MLP neurons of a small language model. Each row is named by its layer, matrix (gate and up: input weights; down: output weights) and neuron, and shows model dimensions 80-207. Each number is 128 + 24 x the weight over its row's rms, rounded and kept within 0 to 255. A neuron's up and down rows have the sign that makes its largest values positive.
Before each neuron's rows, "fires in" lists the words (lower case) most often at its 100 highest values on Wikipedia text that the model never trained on; "fires before" lists the tokens most often just after its 100 highest values on Wikipedia text that the model never trained on.

fires in: "such", "known", "well", "to"
fires before: " as", " to", " by"
L16.gate661 [130 147 161 164 126  92 114 122 131 133  84  87 123 113 112 110 140 145 107 144 151 127 127  97 161 144  97 166 108 149  72 141  99 127 116 130 147 105 139 138 177 153 115 102 129 156 168 112 136 141 125 110 125 129 152 167 119 151 171 155 127 133 131 141 108 135 139 113  65 161 131 100 149  93  90 113  82 124 167 132 114 157 139 109 139 121 132 134 105 115 152 120  84 101 132 176 145 125  95 131 121 153 111  97 164 160 123 132 132 152 153 103 115 112 127 114 143 137 138 159 142  91 130 107  66  86 188 144]
L16.up661 [141  88 150 134 120 143  99 121 173  97 109 165 131 136 114 105 151 110 148 180 128 116 140 113 139 110 136 162 170 164 106 104 122 173 144 120 126 121 112 138 127 169 140 129 128 127 140 132 112 166  87 106 148 157 101  74  98 123 120 128 131 134 144 135 140 174 127  95 145 166 178  80 173 133 146 158 100 148 129 125 164 133 153 160 104 135 139 144 131 160 135 148  97  97 160 197 115 184 149 117 130 132 105 109 127 154  98 114 178 109 129 120 133  61 146 111 131 132 116 136 126 132 141 129 149 128 141 118]
L16.down661 [151 155 145 112 148 116 154 163 121 124 106 108 129  91 133 173 124 101  99 109 124 121 120 122 143 132 131 100 155 112 131 110 112 168 177  91 103 114 106 120 108 145 134 116 135 144 135 139 133 148 144 126 125 131 133 108 133 151 139 118 149 129 139 109 130 146 166  39 151 175 161 128 102 150 141 130 119 109 150 160 158 124 147  76  85 123  86 140 139 111 103 168 183 136 159 139 139  96 164  87 112 141  87 145  61 187 128 125 150 175 117 117 114 152 177 107  98 128 137 155 153 142 161  70 144 159 122 139]

fires in: "however", "where", "though", "also"
fires before: ",", " he", " it"
L11.gate492 [142 108 176 103 119 134  97 139 119 140 135 106 121 154 136 131 147 107 177 118 156 152 119 152 133 141 119 164 142 114 149 123 133 115 112 154 119 118  65 137 138 149 135 135 173 102 167  83 144 117 107 114  90 103 125 155 155 171 118 123 119 158  96 129 124 120 125 134 138 128 139  80 163 114 100 168 115 168 148  78 124 124 162 141 156 171 108 155  89 137 114 113 116 155 137 110  91 128  92 119 121 100  79 154  86 123 110 128 154 125 102 119  99 144  92 147 135  69 103 130 109 143 143 109 136  83 141 117]
L11.up492 [ 74 132 121 146 123 162 158 130 165  73 127 129 105 114  96  95 113 115  97 154 136 103 111 100 130 186  97 134 122 133 130 125 140 107 132  96 149 182 134 130  98 101 136 132 138 135 102  87 105 130 146 149 133 129 142 148 142  86 100 151 122 162 141  70 156 148 133 129 161 159 154 158 107 104  96 126 127  67 164  68 115 103  97 136 131 112 170  98 162 133 139 147 105 171 152 139 135 130 112 123 111 121 109 146 176  72 147 139 150 147 113  93 117 156 135  77 157 162 170 114 164  90 181 153 133 121 140  91]
L11.down492 [107 113  77 137 144 125 141 129 163  87 118 148 134 131 135  98 150 154 120 137 106 137 131 118 125 127  80  83 116 158 111 130 146 132 115 112 100  89 130 117 124 116 118 137 154 149  86 111 106 115 151 140 140 176 126 104 128 108 127 131 113  74 140 129 149 138 114 134 132 100 159 134 129 151 144 136 149 127 110 147 115 173 136 115 167 105 165  97  99 171 175 138 148  97 109 140 136 136 110  97 117 161 135 127 150  97 145  94 145  89 163 136 135 111 152 136 111 107  97 107 124 132 186 162 152 141 140 118]

fires in: "of", "nl"
fires before: " the", ")", " World"
L6.gate570 [137 129  86 111 116 147 107 141 124 145  85 113 116 108 153 120 161  94 130 136 137 126 114 134 127 146 104 134  91 139  68 156 118 144 145 135 124 140  99 118 127 119 140 166 128 103 150 132 107  51 154 147 146 187 165 134 149 152 157 100 133  83 101  98 185 114 119 154 190 143 121 120 152 118 123 185 123 104 119  91 125 169 106 110 154 105 115 141 110 162 114 120  95 123 128 161 153 131 161 124 135 123 112 152  80 126 122 133 164 139 141 117 132 129 106 118 138 176 142 129 126 170 126 160 130 135 151 118]
L6.up570 [119 107 154 103 118 150 133 125 149  90 146 128 164  83 157  68 151 135 129 198 137 128 104 126 110 107  95 116 105 136 111  82 101 128 112 162 127 129 125 121 163 107 168 169 121 108 131 110 149 151 105 155 137  78  65 124 117  72  68 158 155 108  99 105 132 136 141 117 158 142 156 148 126  94 131 117 138 134 131 127  98 134 161 159 129  85  73 149 119 129 169 120 140 170 120 185 140 135 122 158 137 171 165 160 138 119 101 151 137 129 128 130 128  89 104 173 112 120 114 124 114  77 124 148 147 115 118 116]
L6.down570 [121 121 103 147 129 127 127  89 116 128 117 122 148  93 105 119 170 146 146 106  86 102  89 138  99  99 103 129 116 121 114 111 117  93 142 122 140 131 141 128 115 120  99 117 123 122 164 151 132  95 107 111 154 164 131  81 108 135 166 116 167 109 168 135 149 138  95 105 153 142 133 120 162 152 145 140  82  79 112 129 126 170 137 122 149 125 143 159 122 161 113 148 123 156 133 138 150  64 147 131 153 101 112 109 114  62 107 118 132 161 125 135 116 155 104 119 153 149 156 124 133 153 141 131 125 201 150 122]

fires in: "of", "after", "during", "into"
fires before: " the", " his"
L5.gate137 [118 148 104 157 136 150 121 127 138 137 203 128 168 120 168  95 109 126 156 123 150 149 173 133  94 185  95 161 125 133  94 176 110 102 122 122 131 113 111 123 151 121 114 122 120 106 114 153 125  91 117 133  99 104 168 153  88  75 130 143 105 101  92 157 124 119 159  95 127 122 122 160 140  94 118 141 144 133 132 117 119 130 143 128 160 129 109 146 105 138 154 149 122 158 119 154 142 148  95 106 130 113 121 140  86 108 112 112  96 129 192  64 147 140  95 131  99 151 172 140  89 138 142 145 120 146 140 167]
L5.up137 [133 134  92 168 128 118 177 152 142 111 106 133 192 123 137 133 102 103 119 118 131 141 118 163 112 127 156 143 166  85 148 142 109 140 146 119 142 110 112 131 141 105 114 123 144 120 135 147 104  94 112 134 119  97 139 124  93 111 115 141 167 116 104 152 182 104 106 116 128 139 111 124 139 100 110 125 164 166  99 127 110 120 164 146 160 129 127 171 141 130 170 109  99 163 119 130 125 125 140  86 119 142 132 131  99  99 106 119 125 139 124 113 128 100  79 119 167 193 189 119  87 132 130 129 111 139 120 149]
L5.down137 [ 73 141 111 122 107 127 182 156 145  89 113 134 129 100 101 172 116 138  51 133  98 160 167 139  92 141 146 108 188 122 114 125 143 152 147 116 148 142 113 133 148  67 128 171 116  90 118  92 104 102 104 158 145 146 120 119 108 147  95 115 136 107 142 145 143 114 122 113 112 102 135  93 130 123 146 135 149 136 154 120 106 149 127 173 107 152 133 195 151  87 121 153 112 143 120 115 145  98 154 136 140 104 122 127  54 152 128 166 124 136 131 137 152  88 147 188 169 155 154 155 145 146 153 131 141 155 111 142]

fires in: "as", "given", "win", "awarded", "received", "gained"
fires before: " the", " a", " to", " its"
L5.gate542 [150 133 121 156 111  98 115 115 114 158 185  91  70 121  97 115 118 150 123 143 112 146 139 103 129 154 120 140 155 180 144 112  87 114 124 124 127 123  94 110 111 137 118 108 132 143 129 140 103 153 135 144 113 134 118 133 107  95 149 116 113 100 102 159 149 129 114 162 150 117  90 165 157  87 167 110  99 109 134 122 173 113 111 166 108 136 142 140 149 109 129 118 128 124 104 167 158 106 123 126 138 124 153 160 119 130 141 119 104 113 123 139  59 166 106 118 105 135 120  89 188 109 138 126 133 120 158 112]
L5.up542 [123 138  85 118 117 132 128 136 104 161 124  84 120 157  94 105  95 152  98 157 166  89 100 114 119 136 104 117 115 167 164 119 136  72 107 140 153 140 112 112 141 109 122 107 114 119 163 120  93 160  88 114 112 114 113 118 108 131  99 130 132 122  77 103 131 165 128 138  92  99 105 130 187 126 166 145 103 122 152 168 146 143 119  80 106 135 122 109 140 123 111 113 106 138 104 102 184 103 100 138 105  98 126 184 102  84 116 128  78 114 147 110 115 161  96 104 129 118 115 113 144 133 111 169 100 120 152 133]
L5.down542 [177 119 137 136 160  96 139 143 159 133 152 139 121 131 133 136 123 131  77 150 125 117 113 165 133 138 138 114 132 131 133 135 163 118 125  93 137 144 129 129  94 139 117 191 140 115 133 122 159 130 112 105 164 127 123 147  81 124 136 131 161  89 170 117 161 150 142 148 114 106 105 134 140 128 122  98  63 123 133 138 128 131 118 140 107 122 152 110 148 133 172 145 129 112 142 145 134 127 143  91 110 120 137 141  86 125 119 112 108 153  95 108 118 159 136 115 163 122 124 109 140 148 109  86 152 128 110 127]

fires in: "at", "for", "in", "to", "history", "city"
fires before: " the", " Bellator", "==", " a", " |"
L5.gate532 [141 126 106  78 105 134 133 149 140 124  99 133 125 116 132  78  92  83 108 136 127 140  82 125 102 156 101 133 145 117 137 142 139 119 175  87 121  97 111 104 120 143 123 149 138 121 117 132 142 113 125 142 119 116 130 125 115 152 113  86 167 169 115 125 127 140 121 125  93 106 129 104 141 183 165 132 157 189 123 107 178 137 137 148 166  77  85 109  94  94 127 107 130 127 138 110 153  98 122 142 126 138 126 161 128 115 153 136 120 126 100 130 149 147  81 129 123  82 173 110  97 134 105 172 155  96  79 156]
L5.up532 [141 128 139 154 106 119 122  90 146 172 100 147 144  95 105 123  80 144 103 116 149 134 126 145 119 132  77 173 184 115 152 151 150 114 119 138 121 111  78 138 140 157 116 120 142 148 125 145 146 127 100 146 124 108  73 117 146 121 127  58 131 120 101 153  99  96 132 123 133 124  79 119  83 145  98 148 118 188 123  91 180 100 131 146 166 126 119 147 158 165 114  90 147 170 105 107  96 110 104 111  81 117  86 124 141 136 159 123 115 124 125 148 167 136 145 120 121 130 155  93 109 136 134 121 123 125 134 140]
L5.down532 [131 124 144 134 107 130 116 134 137 161  68 130  80 101 148 114 137 128 192 111 106 165 118 132 161 143 110 115 160 130  87 146 140 111 165 105 139 112  93 106 131 109 150 143 149  84  91 135 189  65 119 153 119 115 117 125 126 138 103  93 119 132 140 163 140 150 112 161 130 115  98 106 118 163 125 120 109 143 105 121 127 159 105 111 142 132 111 121 129 123 135 127 141 126 124 110 148 107 154 130 125 124  98 128 126 136 126 108 107 106 147 101 148  91  91 121 153 131 138 105 152 126 110 130 111 147 108 151]

fires in: "that", "however", "because", "result", "time"
fires before: ",", " the", " he", " of", " to"
L16.gate729 [112 107 128 124 105 123 187 117 102 121 124 169 120 169 151 139 150 149 124 129 109 136 173 135 131 130 104 129  86 117 112 190 109 117  81 123  95 135 119  97 156 115  86 143 155 123 136 111 125  96 119 154 114 118 145 104 113 128 125 146 135 154  76 120 174 151 134 153 109 172 111 147 190 143 156 131 127 108 155 106 129 136 138 139 121 101 123 120 141 129 130 143 102 190 162 145 167  92  92 120 126 186  65  95 132  80 154 119 109 126 132 101 128 128 154 109  90 146 129 162 139 117  96 134 112 155 110 118]
L16.up729 [131 102 148 106 115 139 123 124 134 105 129 149 131 133 111 141 134 123 154 122 115 130 173 137 132 118 126 137 106 195 148 120 105 127 114 144 154 128 170 113 147 137 102 185 144 149 123 103  90 102 120 148 141 164 162 166 112 116 126 152  73 120  77 121 120 103 102 133 136 145 114 104 109 101 119 117  90 159 147  87 149 178 148 112 104  80 125 105 138 142  92 148  90 166 126  90 136 132 129 131 118 143  94 100 148  89 129 152 132 148 159 131 146 146 137 113  83 156 163 114 104 118 164 118  96 133 119 118]
L16.down729 [150 152 118 160 116 143 100 161 154 139 108 132 127 151 123 137 104 145  20 147 160 113 184 125 127 158 135 143 148 146 147 127 154 136 155 114 112 132 157 137 142 100 111 162 107 135 144 129 156 132 107 142  82  94 132 135 124 137 138 163 139 161 167 157 179  80  91  90 122 115  95 131  86 121 133 124 109 109 150 135 159 152 141 133 138 132 142 133 104 127 108 128 123 135 141 126 122 141 112 129 132 108 131 116 105  92 176 135 125 133 134 149 142 144 127 126 127 118 148 116 127 126 130  82 110 148 139 125]

fires in: "in", "to", "set", "made", "reached", "scored"
fires before: " the", " a", " his"
L9.gate365 [109 179 126 146  83  82 117 144 123 141 151 118 104 177 136 141  88  94 156 109 114 104 111 146 141 118 120 147 125  96  88 135 121 175 113 104 132 164 106  72  99 128 130 138 142  73 123 155 136 137 132 116 141 135 121 146 113 133 132 129 122 152 117 121  83 145 116 124 153 102 126 139 176 132 146 146 168 119 123 133 149 124 160 119 180 142 125 115 137 124 119 146  98 137 116 179 142 138 142 184 115 147 132  90 117 134 138  90 103 131 120 114 168  94 100 138 144 108 117 114 120 119  79 141 139 119 199 136]
L9.up365 [111 126  65 143 133 107  90 125 171 137 167 123  98 115 170 122  87 158 169 143 162 112 124 164 116 144 109 128 106 146 124 137  97 114 163 136 152 140 125 158 101 130 117 138 128 117 141 112 168 119 103  92 160 138 122 129 128 163 110 142 109 144 124 128 142 129  89  63  96 113 116  93 116 126 133 144 160 142  85 164 156 139 127  85 180 167 123 115 145 130 145 142 120 137 121 199 119 123 132 116 111  93 117 121 106 122 134 122 109 152  87 101 129 133 134 141 146 105 133 105 118  95 111 132 100 164 126 174]
L9.down365 [119 127 150 142 126 117 143 140 135 149 177 168 125  63 113 123 172  99  73  97 132 106 117 154 141 109 150 152 140 154 140 119  91 141 134 151 106 156  89  93 132 162 153 142  85  72 145 133 190 128 139 135 110 165 133 131 108 139 141 118 180 112 131 154 138 176 137 164  99 109 152 119 149 142 113 123  94  75 107 128  95 156 128 155 143 150  73  89 151 158 100 145 133 101 183 135 113 114 140 149 122  98  87 163 138 125 141 146 106 164 121 165 139 128 172 160 123 118 131 100 140 145 119 120 144 145 163 117]

fires in: "as", "first"
fires before: " a", " well", " the", " an", " he", " part"
L16.gate753 [165 157 122  84 128 155 111 123 119 135  87 138 147 160 121 148 116 138 115 177 136 143 165 143 134 136 115 146  98 139  92 132 126  96 102  69 141 139 141 167 155 139 125 112 145  71 145 166 130 147 136 109 108 155 141 148 105 116  88 109 122 134 118 115 107 138 153 146 106 149 110 127 121 161 131  96 164 117 117 113 106 137 140 166 168 141 146 130  69 112  82 132 115 137 103 128 137 139 118  94 121 113 150 110 115 151  96 142 121 133 123 155 128 148 165 132 145 118  92 147 131  99 119 154 127 130 121 137]
L16.up753 [126  75 144 120 151 124 113 118 107 123 103  91 159 163  80 110 142 127 146 113 138 113 134 142 120 146 147 157  97 141 135 118 137 136 149  92 133 120 117 110 131 117 143  88  90 177 103 131 139 140 124 166  98 151 127 158 175  96 147 131 107  91  91 120 134 104 163 146 126 151 151 108  95 121 156 104 118 158 143 170 113 117 145 144 137 134  77 129 145 102 103 138 146 141 123  88 104 110 141 118 120 139  95 165 158  77 134 119 130 120 146 127 151 129 151 153  89  78  86 150 147 124 150  81 138 139 118 136]
L16.down753 [139 110 120 106 120 116 137 161  98 123 149 101 158 162 160  87 108 135 125 105 152 125 126 115 124 154 141 171 130 101 117  94  81 145  83 143 131 106 127 153 129 156 105 108  92 117 131 139 114 132 106 123 131 168 125 125 142 133 122 124 152 107 162 105 153 163 101 162 114 151 111 109  93  98 156 149 184 108 168 148 122 115 116 119 162 142 119  85 136  91 141 111 119 139 178 145 101  99 114  86 146 104 175 134 107 125 174 115 136 105 122 120 125 115 151 158 141 132 133 113 128 124 125 147 141 147 144 109]